Weights of a small GPT-style language model, trained from scratch on English Wikipedia.
Size: 13 layers, 9 heads of 64, MLP 3072 tanh GELU, vocabulary 15351, 96.7M parameters.
Architecture: LayerNorm before each block, learned positions.
MLP neurons of a small language model. Each row is named by its layer, matrix (up: input weights) and neuron, and shows model dimensions 544-735. Each number is 128 + 32 x the weight over its row's rms, rounded and kept within 0 to 255. Numbers have three digits each.
Before each neuron's rows, "fires on" lists the tokens most often at its 100 highest values on Wikipedia text that the model never trained on; "fires after" lists the tokens most often just before its 100 highest values on Wikipedia text that the model never trained on.

fires on: "\n", " |"
fires after: " |", ")", " "
L2.up272:142124210158128103144086113181127120111093142157131119049082098108164125090120105118088066094097113145099101117124102126144121175136094150101140153082146151148136122091144119132111111116160137147062159136155110116108145086117119103134188124137136128082061125151104117139142137104085129164137138097068136111188160115082114179099164141078163129179098153146128161112123132134150145082121162148127152155119094148144097187106125067198172091086123152122162077153096137114163080175160131110126106087155102055103096148131127163152120075095136105130114145149157137107173154080083149103

fires on: " |", " F", " Score", "\n", ";", " "
fires after: " |", " P", "\n", " F", " GF", " Al"
L2.up2051:117087103078095150176131145142140115098128119099116204103162153103094182108135159118162146130196118184179128141168167114136134139107115112187136164122152139145128076114162082150082155139113035176149114132127068153104162169128100152119127165129107137119145150127107140077149118180157111170165090067148138170146098155111154124153116108124115162165098142119136181125093106072175095133179154111121149123131100163090168202147088100152149078084129147068073151154104086172136151188158113097192157054142114069059071098112102157150155147118109083187176147124087149148078043151159125156

fires on: " |", " US", "====", "fficial"
fires after: "|", ")", " ", "\n", " (Billboard)", " (O"
L2.up2891:094093141143191134129132139153056088114146108113163134108213129175146064199182107108088203090207110159141082159132187119128119109098138141084128068176155125126093147142130080114122136116084150165134142112139171169113103154128105101157144077204073139144166139118133094141127136078181135120113129131128095156159133116093149112119085111084134074215132079161122151116135161125142129125131116149102141054151166117097142087112093191114159091150063095105153099139119124140106103068180150142160067186130111112136072091160142133098130124113149129141135081170143084151127112164072150075

fires on: "00", "_", " Goth", " Music"
fires after: "_", "M", "P", "-"
L2.up247:143081145176110148097133153127048162116130119134148109125134121071129150137159111121113135126121094148152124159159163133132177145184153082090160176135195123100157152155194129185135181140169117133118123119119134108119157109127165127110138055205153107073169142174145107158140110148078127151163136128177121139102141085133175149106084116131119115095137093155154168121142138114115086109122122095168112120142172093097126125148191131170188099116116161109161161129123111111133111130104092146107127178100163179085151135133094142082116094130124066161146101154130125137119114133100155158

fires on: ":", " 4:", " 1", "uki", "oma"
fires after: " |", "|", " Suz", "op"
L2.up368:098104140166136176097081106095156122122128102158131072105076202173060084103173066145149107108158141204153167124138105145116116189082115131100114108165102066093070090139160179156166148089129100104182113154193146144126164133119142120145167112109156201162084163125159112154121118144117141136159094077155098085235183122077142164093117112096097137124156087135144117117151110117111208144086106115116160106091098115148143121142150100118154150105188128163187132124085168096121141183137121111124099060097155097126104149157057106164121131146164193090125079159118107140173140038119084098

fires on: " ", " the", " not", " team"
fires after: " |", " of", " Did"
L2.up2229:142070097112133142127200125138067068078127143172119180157199103078148130113095101146116108172147101127087160155110132134160081103205219176107138068172136155160125100151124105135091109157193141130059149182149106166091166147131155109157165142123132094118132134142134135125094069207145076143111080153148158155168138154132117141081195061132124136134096102117115125098145057148162140194164193049153172180115140124156091152094130134113124133116111163149096107179043145132109123029149121123133192114090160099094108085174087158097116134098093089117136085090097140099096135149135086158

fires on: " 0", " —", "-ch"
fires after: " |"
L2.up1281:154125144130210138095090151114145131114137109196104028092097186142130164130141132156176118110200095117096109094156146131144141135177106139166185132120187150184122191171125115143109164142134144161138130108125155134110134098138123104164112113092088135111114113126151107114139195149119158121092121094161101186143131148143207153119106069049178084112158093177113118105182139140125102180099117160148097122118154181110131101109131076139116088167089144083146138116109159109178130142096142152145112185144144087115134166091095149118167104124141136168100148186070150126115088082073175116

fires on: "\n", " 3:", ":", " 4:", " 2:", " 0"
fires after: " |", "'", " —"
L2.up0:068126150135176153125147122112115044082158136145143109132139136115177084068133150115094100128103126145088161183186134129099132132194130115111073152157102121164120200134160133088113177110087075106090089085138150155124128176171180168136154080093148169112131140112118104125118162099135113161152118145169150082115092168140128126089135158138139175096120087137150117138057090118095103114082139139115130103129138120111150149132122107102156071145102078101169142155146115125172145178123192159179128175119151120070012096093156157163102058115119131123108141142173123152108096103172081162

fires on: "|", "-", " match", "ust"
fires after: "\n", "J"
L2.up109:160159079127090126125087093150162133181127145060113137057153091134202153120155069176173165144127070100122143157093128116141157138106145125094066105136147104165145075141143142133101142117188153162103128200082104152078164154112097073124146156124139196090119085184171117195087186143134042117200096124101124115099189147082111171130111149145076111079166162135135149104137080142109073109131108124125135180125127128110126117133158127099141075112091125091167118080180113116086097092111167133142135165157156116129102099162152153137144095150115112118113123100111193144080178083163129163

fires on: "==", "\n", "===", " ="
fires after: "\n", " |"
L2.up1236:125123167125120148138105149076185161121140187121122106117137044148038147084179098159085115107154122107122149115103117108109102123123094085097156134098143118113110137153091159161136145123131139097090126098118151155130150132109047110163117099112097135126139041142163131112138171134130170093147107102119105120062126137167145152089069117188107117107166092158136185100137143077093147115113055073146093125105118067101157122113099177079106130090150114110125092164146100139167117191081164171147093111131053046165143145120159099120125148173139114146114098086128058104141108135133160124

fires on: "L", ");", " She", " (L", "C", " Car"
fires after: "\n", "ails", ".", "\""
L2.up921:113107165169132194093108090141102147158164109175134143072119104147150097127144137113174104137154111122055091185156139134109160115147115104178171117076150128127128117121103135110166157117089161117103134175125132128113152103121109174117142160141048087065170039138153102104177112136176155118138083115145140165119087136083148110102144119213129116179146113162170115124145158133152140061132122159132117164128102201119133178172123096115124209080103140102089122080133138152123124125136148148099140098131133105169103105105115089085127103116120093086186142043124176174127127097124163106

fires on: " ", " All", " all", "-", " First"
fires after: " |", "|", " of"
L2.up1774:152088098171114083134155128173118133103094064070089117137161184107115144194141126093103070130043110095118138162163078109127181149119164115117136170109138104129120119108110102087073132147129121181102105115158114114098170155113172121132150156142170173165184096112111083122161106095163118112050206126073106079065147108188100158129109106140070113109126151108121124111026190192068116178074132147159168040178151129121137091101089093153130136155152157120102134114165132071057138137009147121144131078191138160201103117167158180089127172121089132167068140176166129118108136122155049119

fires on: "\n"
fires after: "\n", "==", "===", "|", " |"
L2.up2457:102109120107154110132074106120167157151133132098100129180073071113100132098080106146092086149106048142100098078099181120105168116136112067095113104106136122118113106120115044151027153105137104073165150088196120064163110086121144105052163122115132158129109118146142108121120084210185138166165178158136151054116129112115126136128150119097171127103170144134133113154127093116122090090139113152194083116124137119088180163138121119147111113118167151104140163114125117087156117104155222154145134135138114119151183133113194178150127077157151165123181128139184198085109114201167100113

fires on: "00", "_", "13", "M", "P"
fires after: "_", "00", "M", " N", "P"
L2.up428:163124099108095127186126177185072122134133142123134072140152122080177076128142109146167098138106073119102102159137162167138122129129103106112151117132175105109142120077141110087111144096151090153155074128071078094080103144078165131082112135112144143105144132162119101118081128125155139123160168135107127150152076197076136139165154126129135107092115204133136096068129119094109179127132191112135119127104143112107169147174141053118132195111088122128153140120143114135121128093145118160177173200187162142118131118083121128143172171134126138148127103155143101088129109153127088152

fires on: ":", " —", " 3:", " –", " $"
fires after: " |", "ind"
L2.up1910:102113121137179125150092130128169077080079128130138145090168112068172135142168164106135115130177152141115096116143097097171118183132109104147126093107121095142109136072109126127149127135128138105136159100148156160125127097110117102116132188097200190139140087173144077151126139159072127150158113115126176095137114146152135118083193138111089148104121102125164113162126142119160174164175141112144156079086102147131080138096107097172135084082086118104111121112096124089123100149140141166073146103137107102158101043080154124086126061095096090130120152066096081191176123067156118153

fires on: " 0", " perform", " continue"
fires after: " |", " to", "\n"
L2.up1030:131155116125176202100142105102173106119100112116149165138132149174185166147110119117105120156141119146107135101148135174111107133138132096015092183110115083050153146093148112088181112083061123150129124115139112122122096143130128157183133097142125131187114083104147189208121100114124128142113089146127160177080141097131137100151130079142097148193087082161132159080132104199113122050100130076143145134136127114110158135124162169139105132119168214141156089109130106140119119077144111101140192155108106123143131157107108091184149118154124167109142124177132123085156123093154119144

fires on: " |", " 1", " 2", " 6"
fires after: " |", " 0"
L2.up2957:150130150132141071145141150053161148154138149161085116118255117135121127174113153177118140126106090193065137174097207109103186129153116093139162159133130173137129121138107079118152182112145121146165138070142106105064148109151159125112111086174085154105051100169110136170127107107121107137130082131083141126148117132148113134177039163136104195117148111149122123113105125213169135147128131135174147157138123106127118143119193127095163073120144155092084129181132143099168127151157138083113082111153104119117160152145132165125153138121123129097125163143067152098050125139119101143

fires on: "ulus", "oma", "acter", "ea", "us"
fires after: " Fig", "op", "ob", "ra"
L2.up1660:104145056164140197138117104123120145106084071112157119154078093156099138083145128090164112143159101064075069163138161151085109109081065098113204144151110124177134152163168138144170159115130145155160097125162116132056085141139105101137122177117156171141132035173111130112106092102163127108140154084135090146157092134127136128104139122103108079148128088070171076111165165116106153107110113087104159104146125136137087090111090140137121124120151125079119136075075163193150170111152134078190149144192150089086134152134139117101145135117107216147158117130137108099129161160074150181

fires on: "C", "\"", "D", "F", "here", "L"
fires after: "\n", " \"", "\"", "—"
L2.up1470:170151169142092154120102063115130120142131151168153146146108102119123128126150108142107134094172099082123176116137130080078132148147121139153099125132119138076129095137149123089107112107115129133096152098085074113129103165118113194118188119100098094131124128103116089119130117139169176059109162020161127137159090043221120104143112202093144110175091073146127144175143130194112083116127099151096190135163118113115170101141136170156168143126150108084135123133143102123112154108126174213099116126115167087127162152113113134149135091108133079119125128139182120168160155100103188154

fires on: "\"", " %", "1.", "|---|---|---|---|---|---|", "3.", "2."
fires after: "\n", " |"
L2.up2362:156129180139093128079160130094174143101148095210143149087092114104147073141076123077139072087135095124103135120122081139135160140160123144144150124160127138099124128108073178147088117140104126140122098186135126090103185108142116166179118121120181038087181115133128055096211158119164104069176143076094147126068123103146118149146115085135087168171165095131148163160133156156122150133130091123131150144118109170123107152122134117105078151044137139116165090084149078130106141105085110111091082168102064127129162155066141136117133091077174063096129117177142168116119113128103103169

fires on: " 0", " —", " |"
fires after: " |", " 0;"
L2.up2020:134133129143167103072121153189142159149092108154097154111103144119169141100085158129157124128152074174110177144156115144126070156159165172151109107136078070155067155193120113092074102125142119145191118150088103105062125127136145136140080132057084113118126106121157187137194141153175157056117148162148160102105103200128149083121165144201163112136121158156154133166091118101137128117071128118150105176177066132158112109116102153089076145138118153145130133170080175167148086144155100130144158117106153085140078144092161107099098068169135097150097090085115140115164144150152114208

fires on: " the", " '"
fires after: " of", " from", " the", " by", " for", " on"
L2.up999:114182146054090076087121197137130150019141148111144131180159161121105111195104110065106141131160106181145178142138059182088108137107079084175100142141102125143138093142124175123168096072105109116119125104137114152159096132177122165174104121168159116121166131136139183171088192140124118130123108099132146153119125139124076146087168175139141144158103128121108112145177069104144107148148107133161116116162116106140155154091126127162096129156114089117129122136184176079187106155144121070138124118064164083141172133095125118080120150124142153117149156113141119149138149092116117101